MLP neurons of a small language model. Each row is named by its layer, matrix (gate and up: input weights) and neuron, and shows model dimensions 352-447. Each number is 50 + 10 x the weight over its row's rms, rounded and kept within 0 to 99. A neuron's up and down rows have the sign that makes its largest values positive.
After each neuron's rows, "fires after" lists the tokens most often just before its 100 highest values on Wikipedia text that the model never trained on; "fires on" lists the tokens most often at its 100 highest values on Wikipedia text that the model never trained on.

L4.gate1326:55 59 53 41 65 51 48 48 50 59 28 55 59 34 42 36 67 55 52 49 50 53 60 41 60 70 29 49 62 42 63 57 48 58 50 39 51 47 58 39 51 56 72 49 40 53 58 63 40 40 43 53 38 46 46 37 54 29 45 65 48 48 54 63 40 55 43 57 50 48 50 40 33 46 49 49 39 42 57 52 52 47 69 49 38 58 41 56 54 53 35 50 44 59 31 66
L4.up1326:45 62 54 67 33 41 67 39 59 80 58 76 53 41 27 53 52 40 54 38 50 53 42 50 51 48 36 46 61 39 58 47 55 62 53 42 37 48 41 43 48 68 62 39 49 60 49 60 50 37 51 42 43 38 55 56 55 41 39 58 47 40 55 47 44 53 52 30 50 54 49 61 38 48 48 44 41 42 55 60 28 34 44 56 60 52 63 51 51 40 54 51 62 58 40 30
fires after: " Win", " Loss", " was", "\n", "|", "."
fires on: " |", " born", "-"

L7.gate518:55 47 59 39 52 47 43 46 74 36 62 62 54 61 42 64 60 50 61 50 38 37 54 35 47 52 58 44 46 63 54 54 49 49 51 41 59 49 64 56 44 51 74 48 60 55 61 65 58 54 48 31 55 60 46 39 42 61 62 53 41 36 45 62 47 43 52 72 36 44 55 56 47 49 40 39 53 52 69 54 55 38 57 62 34 33 52 44 39 43 59 48 44 56 49 50
L7.up518:41 52 32 32 51 44 58 51 50 26 65 52 63 35 47 58 59 42 47 55 60 74 44 38 57 55 61 56 46 53 49 34 45 43 28 51 47 48 43 64 59 59 68 39 55 49 55 50 79 47 46 46 15 59 47 41 50 49 48 41 63 55 49 50 62 52 43 55 61 62 39 52 42 54 41 57 70 43 47 61 53 43 48 36 54 49 41 57 50 32 35 65 53 52 36 61
fires after: "'", "’"
fires on: "s", "'", " its"

L5.gate681:58 45 59 42 45 47 47 53 63 55 45 48 40 63 52 47 48 50 56 51 44 75 36 46 56 51 57 51 45 52 74 43 48 47 46 56 46 46 40 58 57 51 59 62 56 46 60 40 48 57 39 55 66 58 32 46 49 48 52 36 52 35 37 43 44 49 59 48 52 41 55 54 55 69 39 21 52 39 41 34 55 58 44 46 74 42 47 29 40 62 37 68 56 64 52 53
L5.up681:58 58 63 56 58 44 45 37 42 60 49 59 39 52 44 51 55 49 55 47 52 60 61 58 49 56 29 63 58 54 50 46 54 45 45 38 49 42 49 54 53 54 58 46 39 54 47 43 42 34 44 49 51 67 50 57 47 49 58 54 63 59 44 66 48 36 52 42 44 56 46 64 66 39 42 48 35 41 76 50 36 53 40 48 57 75 54 38 51 48 42 49 60 38 79 46
fires after: ",", ".", "\n"
fires on: " but", " However", " Despite", " however", " though"

L6.gate284:62 61 45 60 47 67 67 46 46 45 34 49 57 56 57 61 52 67 60 50 56 38 39 40 58 42 40 40 66 34 51 60 44 51 64 37 42 62 64 58 41 45 30 46 52 51 63 53 41 60 50 45 43 49 45 59 36 54 56 39 58 54 42 54 57 43 49 57 39 46 56 75 67 49 47 56 41 38 50 34 60 63 53 42 63 55 61 84 43 39 58 44 61 55 57 51
L6.up284:47 57 48 67 54 49 33 40 60 47 40 44 46 45 55 51 43 64 44 40 60 39 61 53 50 43 61 57 61 56 48 58 45 45 45 56 52 55 53 46 49 53 34 51 69 49 32 51 46 52 54 68 42 38 60 49 69 74 48 40 44 33 41 45 52 60 45 63 37 57 42 56 42 60 55 57 62 45 50 61 54 55 39 58 45 49 44 45 36 52 43 75 55 28 43 46
fires after: "\n", " 1"
fires on: "-", " |"

L6.gate931:55 55 50 40 41 60 42 49 39 55 76 54 60 38 49 44 60 51 64 33 50 64 37 52 45 49 37 43 60 28 42 60 42 49 66 37 69 42 38 57 40 61 41 44 42 41 48 58 52 32 43 44 66 41 42 55 36 39 40 54 38 42 38 51 53 52 61 57 46 67 45 57 27 46 47 39 48 60 41 60 53 64 58 57 45 50 36 39 46 65 30 34 44 48 55 57
L6.up931:58 54 57 66 57 32 59 48 45 28 43 60 42 58 52 44 42 54 59 53 50 52 57 65 51 66 61 52 43 51 51 64 69 51 49 48 35 58 43 50 50 36 64 33 29 47 57 62 38 40 46 50 49 56 66 35 51 58 54 37 53 45 42 52 58 55 48 46 54 47 26 45 46 47 53 32 56 45 50 55 37 50 54 61 55 63 44 51 78 51 56 40 30 75 42 30
fires after: " |"
fires on: "\n", " |"

L5.gate219:21 47 46 52 42 51 55 48 51 27 58 49 66 58 35 32 49 54 68 61 50 49 50 51 43 44 48 64 38 49 51 70 45 45 52 54 65 55 42 44 44 48 51 65 61 52 54 60 33 49 45 63 46 39 65 56 53 64 38 51 28 36 38 58 61 58 34 57 43 37 55 58 49 53 50 41 59 50 43 55 62 47 40 53 51 49 52 54 58 55 62 55 50 39 51 28
L5.up219:53 47 46 59 45 63 60 45 56 39 40 61 40 49 50 64 60 60 43 53 30 57 43 40 49 61 63 41 57 53 59 34 63 32 54 40 53 54 45 58 48 46 45 50 34 55 65 34 57 52 56 65 48 50 47 48 40 54 57 53 81 60 37 61 47 51 42 33 43 83 59 43 71 61 64 59 46 52 45 56 51 29 54 44 58 57 51 39 32 49 41 64 41 63 39 53
fires after: "s", "'", "arm"
fires on: "s", "'", "-"

L7.gate890:48 35 35 48 45 53 51 60 55 45 52 46 50 46 56 58 51 78 51 44 62 48 52 29 48 36 58 55 67 46 46 38 39 61 57 57 50 48 45 57 47 51 58 23 39 27 57 59 49 45 39 43 45 49 62 54 43 54 59 37 50 53 51 63 48 39 56 70 49 42 51 44 63 61 36 57 41 51 53 50 47 52 59 45 57 58 40 42 50 46 64 49 39 30 34 53
L7.up890:51 42 64 42 54 59 58 37 52 56 54 34 65 58 44 54 57 45 46 54 36 61 40 38 62 52 43 45 47 46 46 42 61 59 54 71 53 56 54 47 56 66 64 36 66 46 57 58 50 37 43 44 46 58 52 73 64 44 47 45 53 53 50 56 40 47 44 43 48 27 74 57 49 51 58 47 47 56 60 57 21 56 41 48 39 41 49 46 40 47 72 47 27 61 60 46
fires after: "\n", " W", " L", " D", " Season"
fires on: " |", "|", ";"

L6.gate756:48 35 69 52 54 46 49 49 43 52 38 76 65 73 41 46 52 71 42 58 26 54 59 48 46 46 41 61 59 58 61 52 61 41 74 48 55 63 46 52 64 54 52 32 63 38 60 46 60 54 37 64 60 61 57 62 48 49 48 38 57 36 55 57 56 30 36 52 44 61 27 54 61 48 48 60 39 39 40 52 45 47 48 63 57 50 47 37 28 46 40 46 43 53 40 71
L6.up756:47 46 35 49 53 51 62 51 38 46 53 49 52 63 48 42 51 44 52 46 50 48 45 47 57 42 42 69 65 43 57 57 53 47 54 46 53 51 42 41 58 45 54 49 43 44 50 59 57 66 53 57 55 61 58 62 54 49 36 46 57 66 58 52 53 52 60 55 58 62 23 61 65 51 40 55 44 32 46 55 52 52 52 64 58 49 46 36 41 48 40 42 52 42 46 51
fires after: "\n", " 0"
fires on: " ", " |"

L6.gate666:50 58 58 36 33 67 38 52 65 43 51 52 53 72 50 62 49 57 69 40 37 40 41 36 54 48 30 24 43 36 40 59 43 65 65 33 46 47 48 48 56 73 37 61 44 68 56 62 48 59 57 51 34 36 54 43 50 47 65 52 58 33 53 43 56 50 48 57 47 43 48 40 53 49 42 58 47 44 57 33 47 52 50 61 49 34 56 60 67 58 42 45 69 47 47 51
L6.up666:51 64 57 44 50 53 47 50 49 42 34 61 42 65 61 58 42 51 49 41 40 40 45 40 48 34 47 53 45 42 64 52 49 53 49 42 45 48 36 43 63 51 52 53 54 45 53 54 42 51 44 42 41 55 48 61 55 63 44 22 43 53 55 37 45 56 46 63 47 24 59 63 39 59 66 43 46 40 46 30 42 41 36 40 38 47 49 34 38 67 52 20 48 57 31 54
fires after: "\n", " by", " "
fires on: "-", ":", "=", "The", " |"

L10.gate945:53 65 57 56 33 35 54 51 65 50 50 55 62 38 54 50 30 46 41 32 53 44 42 52 43 47 54 41 67 52 52 35 59 42 52 49 52 51 52 70 55 57 48 61 38 49 56 51 56 30 67 61 43 45 43 43 44 51 66 57 49 45 61 44 57 62 54 52 55 35 27 35 54 41 47 59 45 47 56 56 58 72 47 39 36 36 35 35 59 49 42 54 54 46 37 51
L10.up945:57 47 67 57 60 42 48 35 31 66 51 51 48 45 51 51 32 48 51 46 49 43 77 39 60 51 42 35 55 53 45 43 53 30 72 54 36 41 45 65 61 55 54 51 49 55 34 43 55 45 39 59 29 52 54 49 38 56 55 38 56 40 50 39 53 49 33 39 48 53 49 44 48 48 33 54 39 36 48 46 40 42 49 47 38 55 51 64 56 75 64 51 47 86 52 36
fires after: "\n", "==", "th", "l", ".", " Actor"
fires on: "==", ".", "\n", "-", " during", "Cast"

L5.gate276:39 41 56 53 49 43 38 49 35 58 65 57 67 48 34 54 39 52 62 56 50 48 45 35 56 59 60 53 63 42 61 51 54 41 71 50 56 35 41 55 63 66 56 41 49 73 58 52 51 60 42 61 47 38 45 65 47 40 56 46 47 66 39 50 61 46 69 38 37 35 60 63 57 42 54 49 54 44 40 59 65 51 54 46 40 57 44 67 42 53 52 57 33 52 63 56
L5.up276:56 49 36 44 60 43 56 64 44 48 33 48 55 47 59 56 31 45 49 40 40 42 70 40 52 71 48 56 47 38 59 50 48 44 42 54 44 58 56 35 49 66 44 46 36 54 49 48 43 45 43 61 59 40 47 44 37 31 62 56 58 41 44 47 49 60 50 45 60 43 38 56 66 64 49 45 43 45 52 19 55 44 51 30 57 57 43 53 47 42 48 53 46 51 59 55
fires after: ".", " For", " However", ",", " so", " most"
fires on: " However", " example", ",", " that", " time", " Only"

L4.gate512:44 44 43 49 55 42 57 55 57 52 36 55 53 36 45 43 40 61 48 30 37 82 56 30 41 63 55 61 44 37 42 47 45 50 50 45 55 46 33 44 44 60 60 40 26 36 52 35 55 61 35 71 55 33 41 59 40 49 50 47 50 36 54 54 49 33 43 48 54 38 40 53 53 50 42 39 54 44 37 68 60 39 39 43 59 47 52 52 53 47 58 58 40 56 53 32
L4.up512:69 52 59 53 49 48 39 52 40 37 32 42 69 61 56 46 53 41 49 51 65 55 55 54 39 45 36 53 37 55 49 57 46 50 43 54 51 63 34 39 55 46 46 44 51 34 62 53 36 49 46 64 57 67 57 52 55 55 52 48 37 63 47 50 56 35 51 32 59 51 49 46 44 58 58 41 49 59 51 49 40 49 48 50 57 54 71 52 40 49 40 63 59 41 42 31
fires after: "\n"
fires on: "\n"

L5.gate813:61 34 68 43 40 41 49 48 64 49 59 42 54 75 61 70 47 56 66 43 51 47 31 53 51 51 28 47 63 61 69 76 25 40 56 62 58 37 53 58 36 43 33 55 42 48 48 50 31 70 56 56 67 49 25 68 29 68 34 44 62 62 49 53 44 50 65 67 49 45 46 37 73 39 51 52 46 49 50 54 54 44 42 53 49 53 49 61 63 56 69 58 52 56 60 46
L5.up813:42 67 57 54 52 36 61 39 56 23 58 39 35 46 58 46 44 60 64 67 55 71 64 45 54 49 41 37 65 60 57 47 43 66 20 48 66 52 60 41 45 44 58 58 69 49 58 42 50 55 43 50 42 36 34 61 46 40 65 57 58 26 63 50 44 59 36 70 55 29 55 43 54 64 56 54 60 47 43 17 42 71 46 51 65 49 51 35 49 42 40 46 58 65 30 34
fires after: ".", ",", " on", " as", " that"
fires on: " it", " It", " there", "It", " he"

L4.gate941:44 58 52 31 48 50 63 45 55 49 50 42 33 66 27 59 53 49 54 63 44 65 51 54 68 30 59 50 69 55 72 58 63 28 60 49 40 46 54 57 43 40 56 56 40 59 66 53 38 55 47 39 78 50 48 74 55 66 42 52 57 46 35 31 54 55 40 37 55 37 66 45 44 69 65 45 58 50 65 42 39 50 48 51 64 37 58 69 51 40 64 40 51 56 44 47
L4.up941:48 52 51 61 48 36 60 58 58 41 45 40 61 45 45 32 41 48 59 67 46 61 44 51 48 26 49 65 46 47 51 50 69 47 65 40 34 45 51 49 46 44 57 55 41 61 47 48 45 45 35 58 62 56 31 65 50 58 43 71 54 34 29 50 59 43 54 44 57 45 45 30 55 43 40 62 52 50 55 51 57 45 28 52 46 44 54 41 55 50 41 54 60 52 32 58
fires after: ",", ".", " and", ";", "\n"
fires on: " and", " there", " it", " It"